Part of a small language model's weights.
Size: width 384, 6 heads of 64, MLP 1024 SwiGLU, vocabulary 8192, 24.4M parameters.
Training: a variant of Adam for these matrices, 449M tokens, 7359 steps.
MLP neurons of a small language model. Each row is named by its layer, matrix (down: output weights) and neuron, and shows model dimensions 80-143. Each number is 200 + 40 x the weight over its row's rms, rounded and kept within 0 to 999. A neuron's up and down rows have the sign that makes its largest values positive.
Before each neuron's rows, "raises" lists the tokens whose logits its output raises most directly, leaving later layers aside.

raises: ")", "”", "]", "}", "\""
L9.down826,205,228,211,246,205,188,281,110,149,279,228,235,211,185,197,185,249,158,176,190,197,245,144,187,228,159,117,259,133,164,236,219,201,189,162,197,153,172,155,155,213,168,179,228,158,234,191,189,209,208,227,178,243,223,236,269,221,188,202,217,193,144,168,183

raises: "ste", "rs", "rd", "ries", "ry"
L3.down561,191,164,194,255,270,221,193,223,143,189,209,236,226,225,192,155,167,78,230,220,140,174,288,173,177,160,282,187,203,246,167,242,228,211,255,194,264,226,182,184,194,186,159,177,197,233,247,146,213,253,262,181,194,280,193,258,177,219,217,194,222,228,253,177

raises: "ern", "east", "west", " Asia", " Korea"
L2.down105,204,222,101,192,216,209,250,190,276,168,165,247,182,188,205,253,225,162,181,147,182,244,242,284,155,144,298,193,233,121,208,183,182,181,203,214,186,172,159,178,227,175,193,211,162,197,181,202,227,136,139,190,157,284,172,135,224,180,190,195,190,186,193,235

raises: "0", ".", "6", ",", "9"
L3.down421,202,156,195,139,218,197,210,218,210,232,213,173,190,213,182,237,197,235,208,220,215,170,263,137,218,238,252,195,242,216,203,221,206,226,289,237,243,128,208,222,164,261,155,270,196,193,254,159,239,237,246,175,171,166,151,226,215,129,212,153,204,186,158,107

raises: "–", "-", ",", "unc", "s"
L8.down784,132,208,240,231,239,243,168,147,201,176,155,204,135,239,197,99,118,170,218,245,244,210,220,244,172,126,255,183,214,191,204,224,228,231,256,159,180,144,152,259,198,233,239,193,196,235,242,167,203,241,244,191,193,119,232,176,242,230,231,228,207,214,149,244

raises: "et", "de", "d", "en", "les"
L9.down1015,137,121,170,234,182,234,283,164,175,197,143,289,194,208,202,165,213,211,195,224,142,142,244,129,160,231,312,253,233,193,196,171,224,193,276,127,237,178,206,171,229,245,199,230,286,186,200,235,242,199,201,168,198,219,189,207,217,264,248,213,233,164,165,162

raises: "des", "dis", "der", "ds", "d"
L8.down207,253,193,197,159,152,229,296,157,171,113,196,178,117,249,223,253,158,172,265,168,226,215,192,210,202,211,157,164,176,258,185,228,203,258,238,236,197,225,135,145,194,298,173,220,219,211,237,284,227,197,189,195,203,207,208,201,187,225,280,277,230,205,90,261

raises: " and", ",", "-", " to", " ("
L2.down82,204,229,235,169,211,200,185,149,256,252,144,168,156,209,180,231,158,193,205,215,204,170,177,197,172,255,349,214,223,267,196,256,186,152,206,181,209,143,130,183,170,209,170,196,235,213,269,188,205,185,190,196,186,160,224,251,190,185,184,141,196,209,195,191

raises: " of", " to", " years", " (", ","
L2.down343,192,210,213,206,199,204,205,205,253,172,150,137,226,179,217,176,255,155,260,206,193,190,271,198,141,181,278,236,202,233,177,238,167,267,212,282,237,189,198,195,256,279,177,273,242,174,267,211,207,231,188,229,187,201,207,166,252,179,185,228,189,218,199,191

raises: " 2016", " 2022", " 2015", " 2013", " 2019"
L9.down206,206,210,158,187,182,141,227,231,199,237,253,158,180,111,197,164,135,209,149,186,164,134,278,242,160,202,182,203,222,208,227,217,213,187,197,241,214,194,153,250,249,168,191,190,221,196,232,182,242,262,176,148,154,223,228,175,141,200,207,240,261,244,237,149

raises: " |", ")", ";", " /", ","
L2.down217,209,156,278,165,178,193,197,259,170,191,201,248,267,233,189,243,271,154,240,192,218,210,171,143,243,267,220,175,143,207,194,197,164,237,285,281,201,181,180,182,262,202,215,214,243,224,255,233,193,237,171,206,206,243,173,202,215,136,201,221,234,205,194,175

raises: " the", " its", " his", " this", " their"
L8.down805,235,287,195,221,147,180,160,192,232,199,180,202,199,77,148,169,238,159,139,165,238,141,227,203,136,180,184,175,224,255,152,193,183,168,188,156,240,273,227,270,234,208,211,240,178,321,179,269,213,197,180,203,198,284,115,211,218,150,195,240,232,167,223,228

raises: "n", "rd", "ngel", "nd", "no"
L3.down270,165,238,211,157,203,220,163,203,281,207,182,217,236,141,177,193,195,134,223,178,191,130,202,167,191,236,262,215,231,181,221,234,215,124,316,213,221,203,202,238,198,185,248,244,147,213,232,160,201,226,218,192,173,209,203,145,218,220,288,219,177,211,204,212

raises: "r", "rs", "n", "d", "s"
L3.down25,177,262,241,147,189,227,219,221,206,151,206,207,259,208,214,243,180,218,185,198,171,155,157,185,159,279,219,223,205,157,199,205,186,206,238,176,178,244,212,255,251,181,207,215,269,200,193,169,165,217,207,185,184,166,163,214,254,234,177,222,194,182,208,177

raises: "–", "9", "-", "7", " |"
L3.down395,194,173,208,178,183,235,157,246,232,275,187,223,187,216,158,234,278,191,165,162,274,82,244,163,251,212,191,231,204,241,230,251,174,226,296,274,230,209,175,251,239,239,221,232,200,197,239,166,222,198,215,276,235,241,170,190,205,151,167,239,160,225,171,179

raises: "ment", "ments", "pt", "ous", "est"
L5.down886,195,196,265,235,211,249,211,184,265,213,204,163,270,185,228,213,190,205,282,193,154,183,157,179,159,236,170,237,199,238,152,291,252,168,283,145,226,234,190,154,193,338,239,179,202,210,256,266,260,202,241,242,239,229,97,221,270,201,204,204,203,134,239,148

raises: ",", ".", " |", "-", " to"
L3.down566,217,193,239,137,267,273,177,198,244,221,280,203,220,196,176,252,257,159,205,153,275,132,177,172,192,241,239,191,192,186,192,268,211,264,244,209,201,148,184,219,251,232,213,144,135,213,262,190,161,227,180,276,247,232,185,207,216,196,235,161,177,225,148,224

raises: "en", "ed", "es", "ary", "ese"
L8.down306,195,166,175,193,247,181,177,172,270,188,199,228,176,143,169,187,167,223,222,151,188,178,205,175,181,178,124,173,207,214,165,214,259,163,152,184,197,209,203,236,178,191,215,234,208,209,134,211,204,226,236,179,286,221,177,226,229,277,144,144,167,225,223,244

raises: " they", " these", " there", " it", " this"
L8.down568,187,198,198,161,174,188,235,180,173,234,211,197,242,209,226,161,195,234,194,199,222,202,163,215,182,135,152,203,243,97,204,143,197,170,179,216,241,224,307,199,190,224,182,177,249,198,195,207,288,195,287,135,255,271,229,195,243,232,258,219,213,182,231,254

raises: "gin", "ged", "gen", "ging", "ge"
L8.down26,227,194,260,225,224,198,197,212,242,189,168,160,220,279,165,167,169,295,239,217,205,179,237,199,146,210,150,199,230,186,201,208,188,232,244,237,260,186,170,179,185,221,257,171,215,155,200,184,134,189,196,231,229,205,133,197,236,121,254,164,159,245,193,130

raises: ".", " (", ",", "–", "/"
L3.down156,200,148,253,212,189,173,151,157,190,207,122,184,196,215,197,195,218,180,143,191,215,132,211,160,226,162,268,192,198,202,277,251,205,269,246,139,251,152,200,228,181,237,159,232,215,162,191,178,197,238,174,314,257,163,195,160,216,155,216,136,210,222,201,132

raises: "\n\n", " This", " However", "\n", " It"
L2.down568,256,194,165,218,210,224,195,210,166,245,225,153,210,162,207,163,218,256,211,175,218,186,188,272,208,158,186,214,197,201,191,212,206,175,205,234,167,222,203,189,168,197,173,263,245,252,176,242,205,183,248,178,209,228,214,203,187,221,226,216,216,221,224,206

raises: "es", "ed", "ees", "ee", "let"
L3.down334,189,172,185,191,205,209,256,230,202,207,173,208,243,231,230,223,235,197,215,147,169,162,233,203,276,218,163,162,220,166,259,242,237,214,175,252,237,209,184,208,132,175,257,169,173,269,178,173,245,139,209,255,315,201,175,210,215,182,160,184,247,222,205,233

raises: "ria", "itor", "iet", "rio", "ited"
L8.down538,253,151,188,208,161,250,193,195,181,220,229,186,164,276,213,138,160,151,180,200,226,156,264,218,192,211,141,109,248,189,283,215,173,171,257,191,219,178,168,200,184,173,190,177,225,223,217,213,207,218,184,259,181,212,195,172,258,169,182,123,203,143,255,275

raises: "c", "g", "ll", "cs", "ts"
L2.down511,157,136,241,215,211,128,179,199,190,222,226,163,212,157,161,187,223,169,221,188,193,161,198,192,221,206,190,245,244,212,235,233,241,187,158,211,188,187,236,159,223,193,168,216,226,250,187,138,184,240,159,270,150,272,235,202,186,148,197,221,187,134,202,193

raises: "z", "lla", "iro", "ter", "ty"
L8.down382,237,113,188,146,143,230,232,154,201,176,103,206,160,136,259,260,153,202,202,185,223,233,234,152,203,200,178,136,211,212,292,165,223,149,237,240,231,235,265,161,214,124,238,240,235,148,155,197,186,316,240,182,165,197,164,224,234,189,210,252,192,133,182,177

raises: "\n", "\n\n", "  ", " In", " Since"
L5.down521,259,136,164,252,191,192,198,239,181,251,217,193,214,186,185,213,127,115,174,206,219,120,158,218,218,221,198,163,189,184,230,167,214,208,219,277,230,157,227,197,168,192,131,245,237,175,255,244,202,132,188,187,195,220,214,162,183,236,145,188,239,119,312,163

raises: "ola", "ments", "ole", "ment", "ori"
L5.down685,154,233,145,232,239,256,187,202,158,279,145,237,187,145,229,199,161,193,273,199,189,223,129,139,114,162,144,258,243,201,189,232,262,184,169,177,251,159,159,163,202,143,266,213,279,227,212,175,210,158,222,172,240,269,174,231,210,189,229,161,203,203,221,181

raises: " its", " the", " their", " his", " our"
L9.down485,290,277,180,177,102,171,154,194,180,205,200,242,208,168,195,166,208,228,191,175,172,140,196,266,141,194,227,162,199,227,128,241,193,176,220,185,248,224,193,275,230,189,218,234,151,218,192,208,226,184,186,193,185,274,162,175,245,195,166,259,119,140,219,191

raises: "za", "ze", "z", "zo", "ka"
L8.down923,211,163,264,210,200,161,247,198,194,191,147,189,163,113,147,170,193,232,256,167,197,189,289,180,112,170,259,203,211,225,195,209,195,215,227,171,269,171,98,233,162,223,191,242,240,191,206,218,200,207,231,197,225,173,137,218,177,133,180,214,219,281,172,184

raises: "ever", " they", " he", " it", " she"
L2.down254,211,190,192,241,198,282,178,158,197,224,238,178,197,223,234,214,246,259,217,190,186,228,163,190,137,181,235,321,187,112,238,212,227,177,243,271,268,216,264,191,155,256,177,160,179,188,269,246,213,156,234,160,193,223,229,201,257,211,236,171,196,215,255,266

raises: "”", "?", ":", "2001", "\n"
L8.down459,182,158,311,183,208,271,230,311,205,164,169,186,209,191,126,172,265,171,174,196,176,168,252,220,227,214,191,219,171,210,194,245,202,255,217,186,184,143,199,187,129,189,183,238,249,187,219,208,168,138,134,219,197,198,271,192,133,221,157,242,194,256,216,203

raises: "\n", "  ", "\n\n", " —", " 1"
L2.down1004,281,184,212,147,206,182,262,203,173,213,210,149,152,206,189,127,114,143,155,159,206,159,230,226,220,136,201,192,207,208,155,127,181,191,226,261,210,174,177,175,168,181,154,285,238,185,237,242,224,183,199,225,216,239,204,160,198,185,120,162,168,211,186,199

raises: "d", "nce", "nt", "n", "ct"
L5.down860,168,277,175,209,210,198,213,211,115,221,175,239,207,203,155,289,191,197,207,190,210,229,160,134,187,218,123,231,197,229,244,238,192,189,196,211,186,164,216,240,233,208,174,247,170,175,188,173,223,158,181,250,165,160,201,242,222,254,194,230,150,126,171,197

raises: "rs", "ed", "ions", "st", "mber"
L5.down665,204,160,180,147,221,195,236,178,130,140,169,254,184,189,175,183,163,167,227,139,226,131,284,173,206,211,166,227,213,276,146,156,162,152,153,191,238,218,201,205,187,172,149,242,295,232,168,223,210,210,177,199,174,202,183,229,157,177,148,204,181,126,198,236

raises: ",", "st", "0", "nd", "."
L2.down185,147,234,222,228,190,260,165,236,308,145,210,250,164,256,206,153,247,165,130,173,182,205,222,159,159,193,223,174,166,231,185,246,208,276,237,184,248,193,192,207,207,252,207,221,262,152,344,162,207,233,183,188,272,209,206,195,215,205,222,215,223,224,201,205

raises: ",", " |", "–", ".", ";"
L2.down832,218,173,226,130,205,196,213,191,206,241,205,213,138,190,199,224,213,183,191,163,218,195,214,195,163,226,310,197,227,215,198,234,224,191,280,181,227,196,183,208,186,260,215,197,162,171,275,174,247,195,238,247,204,127,199,195,209,173,194,251,144,250,194,196

raises: ",", ".", "-", ";", "–"
L5.down612,234,162,242,98,227,197,162,189,174,194,162,196,190,184,282,182,229,217,243,233,210,185,250,219,193,240,195,179,195,201,215,212,217,268,257,190,247,162,114,208,181,200,180,173,241,212,234,166,243,252,224,246,221,186,259,204,222,158,209,185,165,199,223,134